Part of a small language model's weights.
Size: 15 layers, width 192, 6 heads of 32 (1 for keys and values), MLP 512 SwiGLU, vocabulary 4629, 7.54M parameters.
Architecture: LayerNorm before each block, rotary positions, no biases in attention or MLP, untied embeddings, attention and MLP in parallel.
MLP neurons of a small language model. Each row is named by its layer, matrix (gate and up: input weights) and neuron, and shows model dimensions 48-111. Each number is 200 + 40 x the weight over its row's rms, rounded and kept within 0 to 999. A neuron's up and down rows have the sign that makes its largest values positive.
Before each neuron's rows, "fires in" lists the words (lower case) most often at its 100 highest values on Wikipedia text that the model never trained on.

fires in: "one", "number", "another"
L3.gate317,250,205,231,170,118,150,153,173,167,180,130,208,229,250,214,191,213,258,221,237,272,148,164,166,140,217,282,247,238,193,172,302,210,238,156,222,155,116,215,219,240,180,162,240,168,204,199,264,185,215,162,137,200,215,194,222,169,244,219,204,170,219,120,224
L3.up317,176,231,234,262,220,192,201,244,173,221,172,182,225,246,246,192,233,236,204,231,217,200,192,185,203,199,212,194,241,191,123,163,233,149,144,169,195,175,210,205,119,112,281,230,201,73,149,179,179,234,212,252,152,187,243,255,189,271,166,176,165,172,259,219

fires in: "general", "genius", "common", "main", "hungary", "libertad"
L7.gate327,114,272,137,200,160,210,196,225,219,196,159,166,205,171,194,311,211,179,259,211,205,132,200,197,161,137,261,172,150,251,231,162,196,246,227,186,215,152,113,190,246,220,139,193,204,172,263,238,202,137,217,124,197,270,202,138,215,156,199,179,104,199,201,208
L7.up327,247,239,250,272,152,188,232,159,123,182,228,241,211,189,216,190,212,232,193,207,168,128,204,230,213,203,125,233,223,229,190,236,200,218,169,150,189,257,230,247,202,224,220,149,195,273,155,206,180,192,243,147,138,196,177,186,165,166,216,184,177,232,211,146

fires in: "four", "main", "six", "common", "third"
L2.gate192,184,237,183,212,132,206,175,222,156,163,163,230,203,177,186,193,239,203,187,201,243,170,269,134,161,231,126,234,206,228,259,186,205,245,244,240,157,145,139,109,167,181,191,109,142,274,206,245,200,246,213,209,205,230,180,193,215,134,272,130,214,159,126,174
L2.up192,201,250,237,224,145,228,157,225,201,190,214,200,210,172,168,246,201,201,197,177,260,188,255,213,195,188,205,235,213,261,220,234,159,237,195,229,225,141,224,193,206,167,137,123,184,259,232,227,199,216,220,213,142,249,179,265,204,146,252,188,148,278,230,206

fires in: "june", "july", "february", "november", "september", "august"
L3.gate454,179,234,146,203,246,163,189,214,250,215,235,167,177,202,210,223,210,152,157,242,273,193,204,157,200,197,157,175,135,204,209,118,250,185,175,229,233,245,222,213,211,256,144,147,213,211,185,196,174,157,271,251,159,231,171,202,193,65,178,166,185,156,170,166
L3.up454,166,165,158,116,250,123,173,261,243,224,184,227,239,230,253,153,257,159,220,228,281,219,145,197,237,211,156,255,113,289,160,162,191,204,225,246,245,209,193,202,201,229,252,182,227,225,219,231,178,229,239,246,184,185,229,232,233,153,200,212,238,177,116,223

fires in: "united", "mississippi", "retrofocus", "crime", "morocco"
L5.gate68,219,134,244,233,282,250,177,151,195,196,169,140,205,245,199,202,215,177,270,160,198,244,176,240,280,97,135,156,181,161,168,216,203,183,244,203,202,222,134,223,214,236,203,193,141,255,158,124,170,236,184,256,195,246,179,246,214,217,227,186,289,215,230,190
L5.up68,200,189,201,198,167,166,114,269,193,230,188,198,232,158,197,184,125,166,154,216,176,213,139,231,220,189,205,190,254,196,241,211,235,132,206,273,154,230,230,226,230,203,254,172,203,175,211,217,215,189,216,201,226,157,196,196,302,237,178,184,200,251,241,204

fires in: "railroad", "few", "rail", "two", "orders", "winners"
L8.gate462,146,153,209,222,174,182,194,201,286,207,170,137,207,176,157,133,221,279,245,188,215,236,177,172,223,270,206,109,188,162,209,185,299,203,157,183,192,198,134,229,216,138,263,236,203,199,232,226,158,170,258,236,256,144,196,235,170,236,258,207,180,190,135,127
L8.up462,195,212,269,209,181,199,193,152,185,246,154,179,228,205,207,193,233,252,272,225,239,170,189,181,175,228,124,138,229,162,188,186,272,222,197,231,161,163,170,253,249,176,231,217,226,268,139,195,164,138,259,230,230,214,210,157,97,262,277,193,258,204,220,106

fires in: "work", "life", "birth", "care", "marriage"
L5.gate503,257,177,144,114,200,153,250,264,199,203,217,172,184,206,144,206,187,196,212,156,186,222,166,247,199,203,258,143,142,180,201,200,158,274,244,221,195,285,212,185,94,225,216,216,196,106,212,144,222,245,217,180,157,237,205,201,160,240,206,255,260,180,246,271
L5.up503,234,93,170,146,261,168,241,271,182,268,237,136,178,198,184,148,221,168,300,166,261,163,165,212,166,170,196,151,149,206,174,196,121,285,203,153,151,219,243,259,190,243,256,180,186,180,196,133,230,209,192,215,170,137,198,157,221,166,231,189,178,203,206,227

fires in: "new", "angeles", "throne"
L2.gate6,190,222,171,227,200,239,154,184,179,260,240,228,158,248,171,178,200,144,184,160,184,180,203,226,127,302,216,173,148,202,276,199,100,238,166,205,245,190,239,199,127,205,262,169,233,234,241,130,228,239,195,184,159,199,130,125,247,255,216,121,172,202,147,242
L2.up6,203,228,277,248,228,180,260,296,258,252,301,197,150,239,127,201,169,259,201,207,196,192,260,223,231,256,258,195,226,123,117,270,210,189,239,144,181,225,203,196,178,218,253,287,145,251,203,185,167,245,209,199,159,145,281,169,237,134,178,218,216,210,155,113

fires in: "an", "the", "by", "type", "division"
L6.gate264,183,180,203,225,139,184,286,161,176,164,192,222,184,212,217,158,180,242,167,171,144,226,205,176,237,206,177,255,199,206,247,217,192,185,261,262,160,198,237,138,206,192,169,210,193,230,236,181,186,171,200,162,282,199,156,207,243,167,162,92,201,189,170,223
L6.up264,182,275,241,213,166,256,214,247,268,192,169,158,188,202,209,201,219,229,209,185,143,184,188,201,256,201,149,172,230,277,254,166,135,132,156,149,156,168,243,157,198,194,228,151,172,267,237,174,217,156,152,221,203,196,174,170,217,290,189,217,153,166,249,213

fires in: "it", "them", "operations"
L5.gate148,201,228,195,154,119,238,183,198,140,195,229,201,172,226,140,172,155,222,200,203,185,241,217,275,191,185,178,222,181,171,234,185,135,213,202,190,118,215,238,173,192,239,272,212,232,232,179,157,203,254,157,187,213,101,148,182,279,107,204,186,193,246,199,215
L5.up148,161,225,189,188,254,280,177,184,145,227,261,183,142,199,195,134,243,140,223,195,156,283,220,145,257,222,196,225,144,210,195,236,222,150,277,180,191,187,143,145,235,258,219,168,202,139,222,192,160,209,123,183,227,214,199,234,158,180,256,201,202,200,230,229

fires in: "and", "but", "however", "though", "although", "with"
L9.gate184,224,215,198,261,206,135,201,224,190,251,237,261,209,228,192,187,260,257,177,209,200,272,207,173,234,190,158,185,288,183,315,197,248,191,134,134,302,225,313,207,217,189,205,241,193,236,293,168,138,146,221,223,166,193,185,238,217,222,289,257,249,179,165,223
L9.up184,182,213,174,187,277,149,256,212,199,197,211,157,208,323,259,213,148,207,207,173,264,182,155,161,197,179,230,200,151,105,152,172,219,171,234,217,183,160,166,215,293,245,175,207,189,224,164,160,268,190,272,156,173,210,191,138,178,204,231,192,193,92,209,168

fires in: "january", "international", "german", "professional"
L3.gate2,117,207,138,156,169,185,162,257,183,318,199,291,237,177,244,191,181,259,234,164,215,211,201,138,205,235,165,237,105,229,175,194,243,216,148,231,200,266,246,132,173,239,278,204,155,237,198,178,228,92,226,216,230,135,198,170,211,181,203,219,207,203,192,143
L3.up2,223,174,207,187,240,266,170,182,201,185,182,251,202,176,209,148,232,168,183,225,265,252,183,206,183,145,256,240,129,207,210,178,192,253,290,169,213,174,230,254,193,201,296,198,224,175,160,214,165,214,321,164,160,191,184,224,183,183,231,188,181,229,193,223

fires in: "and", "would", "was", "while", "although", "though"
L9.gate193,305,195,179,205,202,201,187,257,172,195,206,222,242,189,200,271,190,180,214,152,144,219,234,148,157,227,230,224,162,198,192,151,195,158,199,235,240,243,236,259,160,231,149,244,161,212,218,221,199,261,226,206,218,234,182,247,275,161,271,237,199,173,140,212
L9.up193,176,224,241,204,233,126,225,175,172,283,208,178,176,225,193,199,195,250,192,170,159,216,235,192,205,159,243,117,235,189,182,210,183,151,191,148,142,134,226,208,163,251,221,208,212,101,177,156,187,170,269,134,191,184,220,186,163,215,224,246,209,225,217,231

fires in: "was", "is", "also"
L12.gate163,180,136,166,212,253,211,212,157,172,201,102,185,189,175,188,156,169,163,160,232,181,171,225,221,202,158,248,213,249,227,203,141,149,184,194,223,201,182,230,214,200,217,168,199,195,143,289,167,241,131,185,102,243,184,145,217,166,225,156,144,197,200,203,163
L12.up163,191,210,135,124,203,248,158,227,193,200,120,218,127,219,183,140,176,168,138,200,214,207,199,186,183,180,198,244,238,157,218,147,217,155,154,136,130,200,145,165,243,145,100,221,161,226,257,200,220,192,220,195,180,211,259,262,200,304,172,228,255,174,134,198

fires in: "east", "north", "south", "northern", "western", "west"
L3.gate170,312,213,175,259,227,144,194,125,216,195,140,241,225,180,215,217,197,175,244,226,147,195,256,196,265,192,271,137,226,188,239,164,132,175,215,184,178,242,162,208,180,242,248,201,183,189,245,144,267,203,123,170,106,210,219,147,162,183,199,276,261,159,210,204
L3.up170,200,241,204,224,181,197,219,203,208,235,128,205,252,181,194,237,211,215,170,154,205,125,285,196,270,208,112,239,172,270,246,201,181,121,225,176,194,194,178,225,190,262,197,201,264,213,202,115,203,198,190,164,306,199,199,228,200,183,182,215,211,136,210,240

fires in: "who", "color", "colors", "coloring", "whole"
L8.gate273,250,159,189,234,183,133,271,213,218,234,221,203,236,246,89,233,173,208,165,214,298,175,212,207,190,221,189,196,209,175,205,272,175,199,257,175,202,164,214,170,174,144,219,155,233,257,196,168,230,277,192,250,221,252,211,202,211,168,130,157,225,140,218,205
L8.up273,309,178,118,230,123,198,240,271,152,205,217,279,115,213,205,190,160,206,152,155,247,161,151,272,225,225,290,237,196,152,188,212,223,193,186,217,243,178,206,197,130,219,203,253,205,200,217,172,210,233,176,207,189,216,195,232,220,243,222,222,195,223,177,203

fires in: "western", "each", "eastern", "northern", "southern"
L5.gate261,235,190,229,192,181,184,214,307,233,149,125,157,169,251,202,248,203,194,187,200,184,207,262,225,207,234,206,196,238,105,192,219,180,135,249,259,192,163,151,242,202,227,219,264,134,186,243,163,221,195,169,165,209,239,154,201,264,200,201,264,229,144,202,255
L5.up261,227,235,212,161,179,215,162,284,222,203,199,194,208,190,197,210,249,231,222,217,191,183,241,191,164,260,290,189,210,191,195,200,157,225,192,225,271,211,169,200,155,219,211,181,185,236,173,128,220,233,204,229,174,258,143,166,216,235,192,267,181,128,278,320

fires in: "field", "department", "training", "office", "chief", "ministry"
L7.gate471,190,149,139,216,154,188,269,121,245,285,230,194,151,227,201,115,157,238,227,199,241,224,220,155,231,193,229,293,217,202,177,205,143,203,203,166,176,242,242,222,246,205,130,129,238,194,175,220,211,206,252,218,192,151,193,157,186,168,190,212,192,248,201,209
L7.up471,215,211,203,250,183,255,172,189,279,197,169,267,138,234,235,197,145,129,186,175,265,247,189,200,278,141,134,224,213,175,207,217,210,159,241,228,195,213,202,141,211,127,223,168,176,155,219,229,168,183,150,154,167,224,120,232,230,221,229,256,201,212,197,216

fires in: "new", "tv", "television", "began", "original"
L5.gate354,202,182,214,173,126,206,142,244,255,199,166,294,212,175,185,171,210,144,195,198,155,212,168,201,164,205,193,232,153,189,189,184,189,199,218,205,164,177,220,147,194,220,183,156,238,202,323,147,156,216,193,208,175,195,114,165,178,230,185,291,211,147,189,123
L5.up354,170,208,257,222,199,170,187,207,263,259,239,198,256,134,226,180,231,172,179,143,90,209,168,218,219,190,212,223,170,184,146,205,176,236,252,267,202,109,195,194,154,233,140,182,228,244,210,173,146,242,151,222,186,195,210,158,228,212,182,164,212,177,155,79

fires in: "the", "his", "this", "final", "civil", "public"
L7.gate258,147,178,162,216,130,234,174,226,261,185,202,227,222,223,211,169,255,240,164,245,271,115,164,233,247,165,269,215,172,204,196,228,65,178,244,186,115,246,263,172,179,206,209,172,241,264,148,202,201,192,207,245,243,249,220,248,190,243,260,187,198,196,285,218
L7.up258,124,238,208,152,173,185,166,197,230,209,203,130,253,198,229,251,189,186,249,221,186,106,195,286,234,219,187,163,243,176,139,190,182,138,208,208,123,218,197,233,238,267,205,191,224,210,204,99,227,188,225,116,252,183,193,231,168,200,274,115,221,169,202,262

fires in: "is", "all", "off", "officer", "office", "offers"
L8.gate214,204,202,244,245,229,210,199,149,173,184,237,190,137,148,222,196,229,205,208,196,232,79,164,216,224,241,227,197,216,231,202,209,283,231,197,220,194,211,207,248,273,272,175,219,259,206,206,214,191,236,154,151,244,202,217,181,224,227,241,176,151,246,154,215
L8.up214,178,171,142,152,156,298,209,227,282,206,183,200,161,208,241,147,132,212,219,161,184,186,211,179,242,293,253,166,146,132,191,100,198,181,54,189,196,193,189,241,227,241,140,220,225,218,173,199,228,159,222,150,245,236,237,182,210,231,223,230,250,221,186,207

fires in: "who", "women", "she", "will", "whole", "tour"
L6.gate286,206,197,259,211,169,178,252,212,189,209,166,168,247,198,128,168,268,203,218,165,208,156,190,218,160,213,281,167,268,228,189,232,203,152,259,148,196,181,221,86,153,163,217,241,241,222,240,222,213,192,195,105,226,213,248,125,246,198,239,222,242,159,237,199
L6.up286,189,229,213,162,169,229,252,183,128,201,160,203,209,252,175,211,86,232,193,180,213,170,174,277,210,250,227,281,175,222,194,124,294,166,187,198,200,240,183,180,164,204,175,199,191,129,164,276,142,197,177,112,214,161,173,149,204,200,238,275,217,212,204,243

fires in: "the", "an", "another", "ansari", "anson"
L6.gate173,167,212,192,266,180,220,262,160,199,295,227,173,183,199,199,178,248,212,142,254,232,218,236,148,131,178,247,196,99,143,169,177,208,107,157,195,157,228,156,141,157,216,234,138,167,195,267,164,211,129,227,148,179,215,183,201,223,247,167,298,180,210,277,261
L6.up173,186,198,145,255,196,219,263,199,247,178,218,159,169,240,201,229,224,294,148,218,224,173,224,226,170,194,214,219,213,123,179,127,218,166,194,220,162,208,189,193,209,158,208,183,197,203,225,182,212,195,226,252,198,150,161,194,165,191,158,290,174,240,209,217

fires in: "his", "professional"
L3.gate397,154,264,184,169,136,216,197,146,236,239,158,251,168,177,215,195,250,242,167,189,208,181,156,276,175,259,162,216,230,195,206,251,184,208,168,134,204,220,134,163,168,194,210,201,157,180,162,234,215,165,218,188,225,140,151,207,197,274,182,228,215,209,197,208
L3.up397,209,192,179,184,179,247,139,240,200,222,187,223,211,171,255,198,236,178,209,293,197,144,136,213,179,200,169,220,133,242,194,208,260,209,202,199,243,227,181,217,221,148,193,173,197,192,234,258,141,145,210,224,189,199,226,252,173,240,264,147,168,243,225,232

fires in: "it", "as", "what", "which", "believed"
L9.gate75,131,155,112,255,183,225,182,181,182,241,215,185,148,198,181,236,180,215,269,296,193,273,214,240,176,289,123,211,256,217,274,124,210,178,205,126,197,132,234,206,224,226,194,137,165,197,241,191,210,89,236,167,187,198,168,171,200,216,236,147,140,182,178,180
L9.up75,241,195,259,188,196,291,170,157,133,191,214,205,195,172,233,192,176,275,234,241,160,184,190,219,269,186,241,200,210,122,233,206,159,287,212,122,226,182,184,149,120,291,202,193,202,200,233,178,140,230,154,169,228,198,217,172,276,217,168,153,210,266,272,213

fires in: "western", "south", "eastern", "african", "large", "northern"
L3.gate20,189,227,126,206,158,173,224,195,162,230,170,267,115,190,159,233,171,116,190,182,155,195,248,186,186,209,244,160,235,222,233,155,177,192,177,215,216,127,209,215,228,268,228,239,219,242,251,173,226,200,203,262,161,208,181,207,224,193,232,204,162,231,213,224
L3.up20,230,251,210,225,196,209,250,283,191,146,111,254,208,234,212,190,274,215,201,205,204,205,202,187,187,267,217,204,166,252,248,225,151,225,181,216,219,188,186,210,187,168,208,212,232,250,248,133,169,280,230,273,196,268,220,206,211,182,214,242,166,194,202,234

fires in: "made", "given", "color", "colors", "make", "jr"
L7.gate474,242,187,167,189,172,210,215,164,199,175,210,240,187,239,199,256,174,262,123,190,261,206,210,137,165,288,258,226,234,134,199,169,227,195,237,175,199,270,220,190,173,190,180,220,236,157,177,210,204,168,124,205,244,296,213,235,222,154,232,187,205,142,237,162
L7.up474,183,187,168,207,192,192,151,211,244,206,173,158,187,234,169,263,203,220,187,185,202,175,195,226,114,243,289,196,189,155,161,202,199,244,285,173,254,193,227,123,216,244,207,203,250,102,191,143,177,213,157,276,157,174,243,131,147,254,134,178,213,188,158,214

fires in: "people", "family", "women", "man", "community", "country"
L3.gate65,186,242,168,247,155,163,214,193,209,248,188,194,203,155,187,209,267,208,226,151,188,153,261,191,181,218,209,201,195,194,140,154,152,146,235,182,210,213,275,254,137,162,268,248,235,210,204,199,196,161,200,179,209,218,201,287,72,147,302,169,176,188,224,190
L3.up65,245,209,237,213,166,180,242,223,225,213,173,165,252,229,186,202,110,141,183,197,239,122,150,215,225,180,222,301,207,209,167,218,239,272,276,228,220,167,162,244,182,212,150,204,178,220,152,225,154,247,173,204,205,128,217,186,179,228,202,200,186,233,198,183

fires in: "october", "november", "april", "march", "september", "december"
L3.gate157,111,202,206,170,206,209,198,156,253,221,201,272,197,204,111,154,239,202,187,217,255,177,132,201,209,185,280,234,146,210,236,130,180,250,140,182,188,251,226,240,141,131,172,165,218,179,201,198,172,186,265,217,204,254,268,234,204,209,230,182,259,193,162,182
L3.up157,139,178,194,191,227,126,115,219,239,179,283,155,218,233,163,167,228,195,161,208,227,179,204,143,191,185,168,232,154,252,201,89,209,322,242,210,200,190,250,237,200,120,202,179,188,200,218,134,183,244,236,263,224,161,275,146,166,168,217,175,228,191,184,214

fires in: "de", "an"
L12.gate423,169,218,177,196,207,131,201,109,211,190,212,199,186,202,203,120,241,268,170,221,202,128,220,169,238,245,235,233,241,182,112,179,171,159,159,211,249,259,162,261,225,120,174,225,218,218,196,161,214,120,173,137,163,153,136,220,153,234,180,246,161,172,247,246
L12.up423,204,297,79,176,174,182,234,184,147,178,167,174,189,204,211,211,176,193,203,235,183,231,278,232,193,147,256,148,268,188,133,171,191,159,200,241,179,199,211,145,240,192,303,171,232,203,275,175,182,176,220,191,276,190,188,245,215,164,168,164,188,136,142,195

fires in: "began", "program", "club", "clubs", "academy"
L3.gate38,186,241,195,217,230,257,132,175,178,195,201,199,215,208,130,101,276,266,230,240,183,230,119,167,174,117,306,155,181,198,244,199,254,155,235,232,161,129,238,231,224,165,230,126,165,189,194,204,190,228,147,191,240,215,157,213,189,185,268,187,176,224,148,131
L3.up38,185,232,168,260,203,138,208,214,211,146,129,217,176,220,145,200,162,222,231,225,223,141,217,149,233,118,217,227,123,165,205,157,128,169,232,152,201,206,270,181,195,200,179,210,256,251,117,202,181,210,234,226,207,197,162,181,229,188,288,253,218,199,155,201

fires in: "of", "economics", "economic"
L9.gate499,200,250,238,207,174,230,179,221,192,164,213,250,219,163,175,178,267,227,214,243,239,150,161,235,149,241,217,201,218,256,180,262,180,193,220,205,173,140,171,212,241,132,250,181,230,226,179,211,236,195,178,218,154,130,164,241,138,137,221,196,156,189,136,170
L9.up499,227,161,230,170,166,274,184,186,165,284,232,239,252,208,232,155,216,173,204,200,188,192,182,248,217,185,274,179,164,128,227,230,114,150,195,237,222,203,205,195,244,200,152,217,211,236,155,239,307,220,216,218,184,209,130,232,222,214,218,153,224,203,248,270

fires in: "who", "whole"
L3.gate277,170,250,223,180,221,214,206,266,179,193,184,211,149,247,152,172,166,226,176,211,252,228,172,173,118,156,206,200,182,196,251,99,254,228,226,171,198,151,225,169,132,219,180,139,240,180,205,204,144,123,221,197,250,221,220,277,200,145,220,232,188,168,254,219
L3.up277,205,246,147,200,136,160,214,275,148,253,133,229,178,211,194,138,180,152,146,139,139,191,119,236,205,236,193,178,229,182,209,199,169,209,228,205,201,117,266,158,192,222,216,222,179,261,180,196,122,254,240,114,222,190,236,191,243,238,182,189,255,168,189,242

fires in: "also", "too", "co", "it", "coach"
L6.gate60,211,176,165,258,297,198,166,197,275,198,188,268,151,191,199,186,183,187,240,246,157,244,218,179,264,217,136,142,195,237,207,196,201,204,136,168,198,138,178,195,193,240,241,139,139,173,312,183,219,195,166,206,291,208,206,245,227,215,232,145,186,250,148,255
L6.up60,177,201,177,140,213,193,225,201,180,208,176,152,138,156,246,167,158,137,262,179,192,237,117,208,182,247,132,176,208,212,217,135,211,191,158,195,144,228,182,144,261,162,259,132,182,113,198,179,137,233,178,220,217,186,245,264,199,258,162,191,238,240,173,182

fires in: "of"
L9.gate342,149,271,230,131,200,199,204,139,272,207,167,248,85,211,171,235,230,201,209,325,215,265,187,207,154,194,184,203,231,246,180,209,114,167,164,226,181,256,218,146,200,157,204,206,211,301,226,251,178,173,185,199,206,178,159,183,127,126,199,225,214,173,273,125
L9.up342,164,140,212,165,232,235,216,242,204,143,183,140,170,184,234,309,171,148,94,234,177,183,178,215,250,198,207,150,172,198,220,210,112,205,258,215,201,194,190,167,290,230,204,214,250,200,88,257,246,209,246,234,122,226,159,237,171,191,151,204,126,177,271,215

fires in: "the"
L7.gate78,232,227,166,204,194,167,241,174,227,195,209,186,227,260,211,191,229,294,148,149,136,200,210,205,211,142,155,218,136,218,141,238,172,239,192,240,221,217,213,184,174,263,229,105,178,173,203,187,187,200,212,211,228,230,197,178,248,237,214,181,193,129,150,183
L7.up78,199,175,236,228,195,231,166,154,262,126,178,159,207,204,174,270,275,227,145,227,134,194,230,205,176,199,152,195,256,206,186,205,176,96,256,198,221,155,153,148,197,241,223,183,179,252,276,180,227,192,195,131,207,179,174,187,232,219,114,182,210,280,123,239

fires in: "many", "some", "several", "two", "few"
L7.gate441,161,211,204,274,194,276,184,232,219,227,158,185,171,160,191,201,183,264,209,234,211,177,179,180,250,226,136,274,212,211,102,245,169,218,187,190,222,122,140,242,255,180,164,241,190,232,239,208,111,202,243,224,245,238,111,164,159,142,188,218,165,160,240,183
L7.up441,189,208,242,217,188,141,227,222,223,181,164,162,172,225,230,220,116,200,315,219,274,208,190,148,253,198,217,122,207,215,218,169,237,212,204,256,271,129,235,176,196,193,252,123,174,223,137,220,174,213,136,201,192,252,186,193,198,257,266,162,196,243,190,147

fires in: "went", "moved", "married", "16", "15"
L3.gate509,166,158,109,271,225,229,242,150,237,162,174,158,123,250,206,192,246,240,215,222,175,249,288,203,258,223,204,231,179,307,228,146,191,179,262,122,153,192,120,217,265,240,159,143,199,219,254,223,181,241,212,206,148,158,163,223,209,148,197,224,234,161,254,232
L3.up509,151,289,252,174,222,165,171,272,153,216,211,179,205,213,110,225,235,217,169,235,175,178,248,96,181,222,140,208,216,203,153,213,201,187,231,214,210,172,200,190,153,246,184,192,257,185,215,208,174,205,208,179,301,202,253,167,187,246,214,196,186,150,265,190

fires in: "new", "gold", "golden", "pro"
L5.gate463,145,127,187,192,226,156,207,187,229,180,206,207,141,272,141,168,194,210,239,198,223,216,192,162,166,272,212,153,256,244,224,234,200,216,200,161,229,161,186,186,205,222,225,225,208,168,186,151,194,186,219,218,138,230,91,180,264,192,258,250,212,221,116,244
L5.up463,234,219,138,135,229,190,104,199,230,204,212,160,199,288,188,137,186,244,194,182,186,235,219,148,181,247,176,154,198,216,189,226,203,183,194,211,208,169,215,306,172,205,218,208,99,138,168,261,220,192,179,213,178,179,232,170,269,194,268,219,148,190,227,225

fires in: "is", "but"
L2.gate245,139,185,182,174,223,181,183,132,152,253,251,201,305,207,180,205,169,176,124,191,177,140,280,196,238,212,257,201,209,211,149,121,230,199,249,246,239,230,221,142,193,206,278,177,207,159,168,201,261,154,270,164,291,166,220,116,176,228,254,168,159,221,187,172
L2.up245,234,119,172,163,190,120,228,172,194,156,154,178,151,145,180,163,247,144,211,215,171,231,188,225,192,192,204,182,206,190,101,270,249,167,199,215,259,180,143,214,222,164,140,290,194,186,157,204,141,153,229,183,234,232,234,233,183,253,288,228,241,194,243,217

fires in: "art", "film", "music", "research"
L5.gate46,149,178,176,231,202,196,209,202,224,278,152,219,131,172,266,209,123,261,212,251,211,190,203,253,175,280,172,218,173,172,200,200,199,174,240,196,168,109,185,144,268,221,235,228,160,180,169,220,185,211,212,209,157,192,123,188,190,205,161,212,190,255,164,187
L5.up46,180,139,165,200,203,136,164,177,253,240,215,281,193,202,181,170,166,250,165,164,156,121,86,236,127,238,191,259,163,154,238,205,230,220,252,188,192,198,272,187,230,138,182,274,215,179,197,190,210,241,211,227,179,251,200,216,245,208,170,210,195,270,177,230

fires in: "it", "went", "moved", "came"
L2.gate358,150,140,222,209,233,204,215,157,251,138,217,157,232,212,240,223,249,177,171,198,232,263,264,194,183,131,264,186,176,177,201,253,124,191,144,198,211,190,196,153,236,306,215,251,220,231,162,216,270,193,243,207,202,243,155,205,201,142,290,190,210,176,207,287
L2.up358,163,142,183,178,244,274,181,162,185,201,256,190,145,173,154,176,229,141,189,315,197,258,250,187,207,197,153,257,182,172,218,167,256,197,254,184,117,182,228,182,294,292,154,199,198,175,127,183,226,221,233,195,167,153,190,202,229,135,182,178,151,279,165,220

fires in: "the", "km", "railroad"
L9.gate204,229,190,141,231,117,195,125,253,193,153,203,251,166,190,209,110,311,211,240,186,195,168,208,243,240,146,131,108,168,182,143,220,218,267,225,168,201,210,124,175,232,216,223,230,166,226,220,215,186,175,250,206,240,231,167,221,164,226,155,166,175,188,203,118
L9.up204,224,271,225,170,204,211,214,238,155,177,226,267,214,223,154,228,189,184,235,252,221,190,184,271,127,199,189,176,270,104,138,234,168,153,150,279,216,259,185,161,188,213,138,229,175,267,235,199,236,174,204,233,230,124,212,202,210,154,141,68,279,166,182,189

fires in: "several", "based", "few", "listed", "numerous"
L6.gate151,234,206,206,218,223,277,186,126,170,189,244,164,178,148,193,139,161,270,266,162,242,229,141,110,199,210,110,154,169,175,210,218,249,247,224,239,256,121,246,234,223,191,200,199,186,263,138,184,165,127,215,174,180,235,192,107,216,287,171,168,156,221,226,173
L6.up151,229,207,246,169,212,179,179,180,195,226,152,159,224,238,169,203,173,215,185,151,231,220,223,203,203,179,196,188,197,175,195,204,194,240,275,228,263,187,226,244,229,134,212,287,184,203,167,181,174,188,140,204,123,194,139,165,181,296,239,207,148,181,199,138

fires in: "january", "april", "december", "may"
L2.gate281,188,189,162,154,162,195,183,146,241,194,222,167,201,181,202,140,251,167,196,221,243,238,217,232,221,193,191,307,169,178,158,128,175,260,163,249,203,201,211,186,211,204,236,206,216,160,185,193,223,225,234,273,208,256,169,194,286,211,164,152,185,129,126,300
L2.up281,94,221,152,215,229,154,136,126,250,145,142,239,206,193,141,220,222,243,163,193,190,235,223,238,169,159,140,246,198,269,236,183,104,156,212,164,189,258,235,172,157,235,193,211,189,225,222,197,203,212,194,202,200,171,178,195,146,189,161,176,265,150,218,256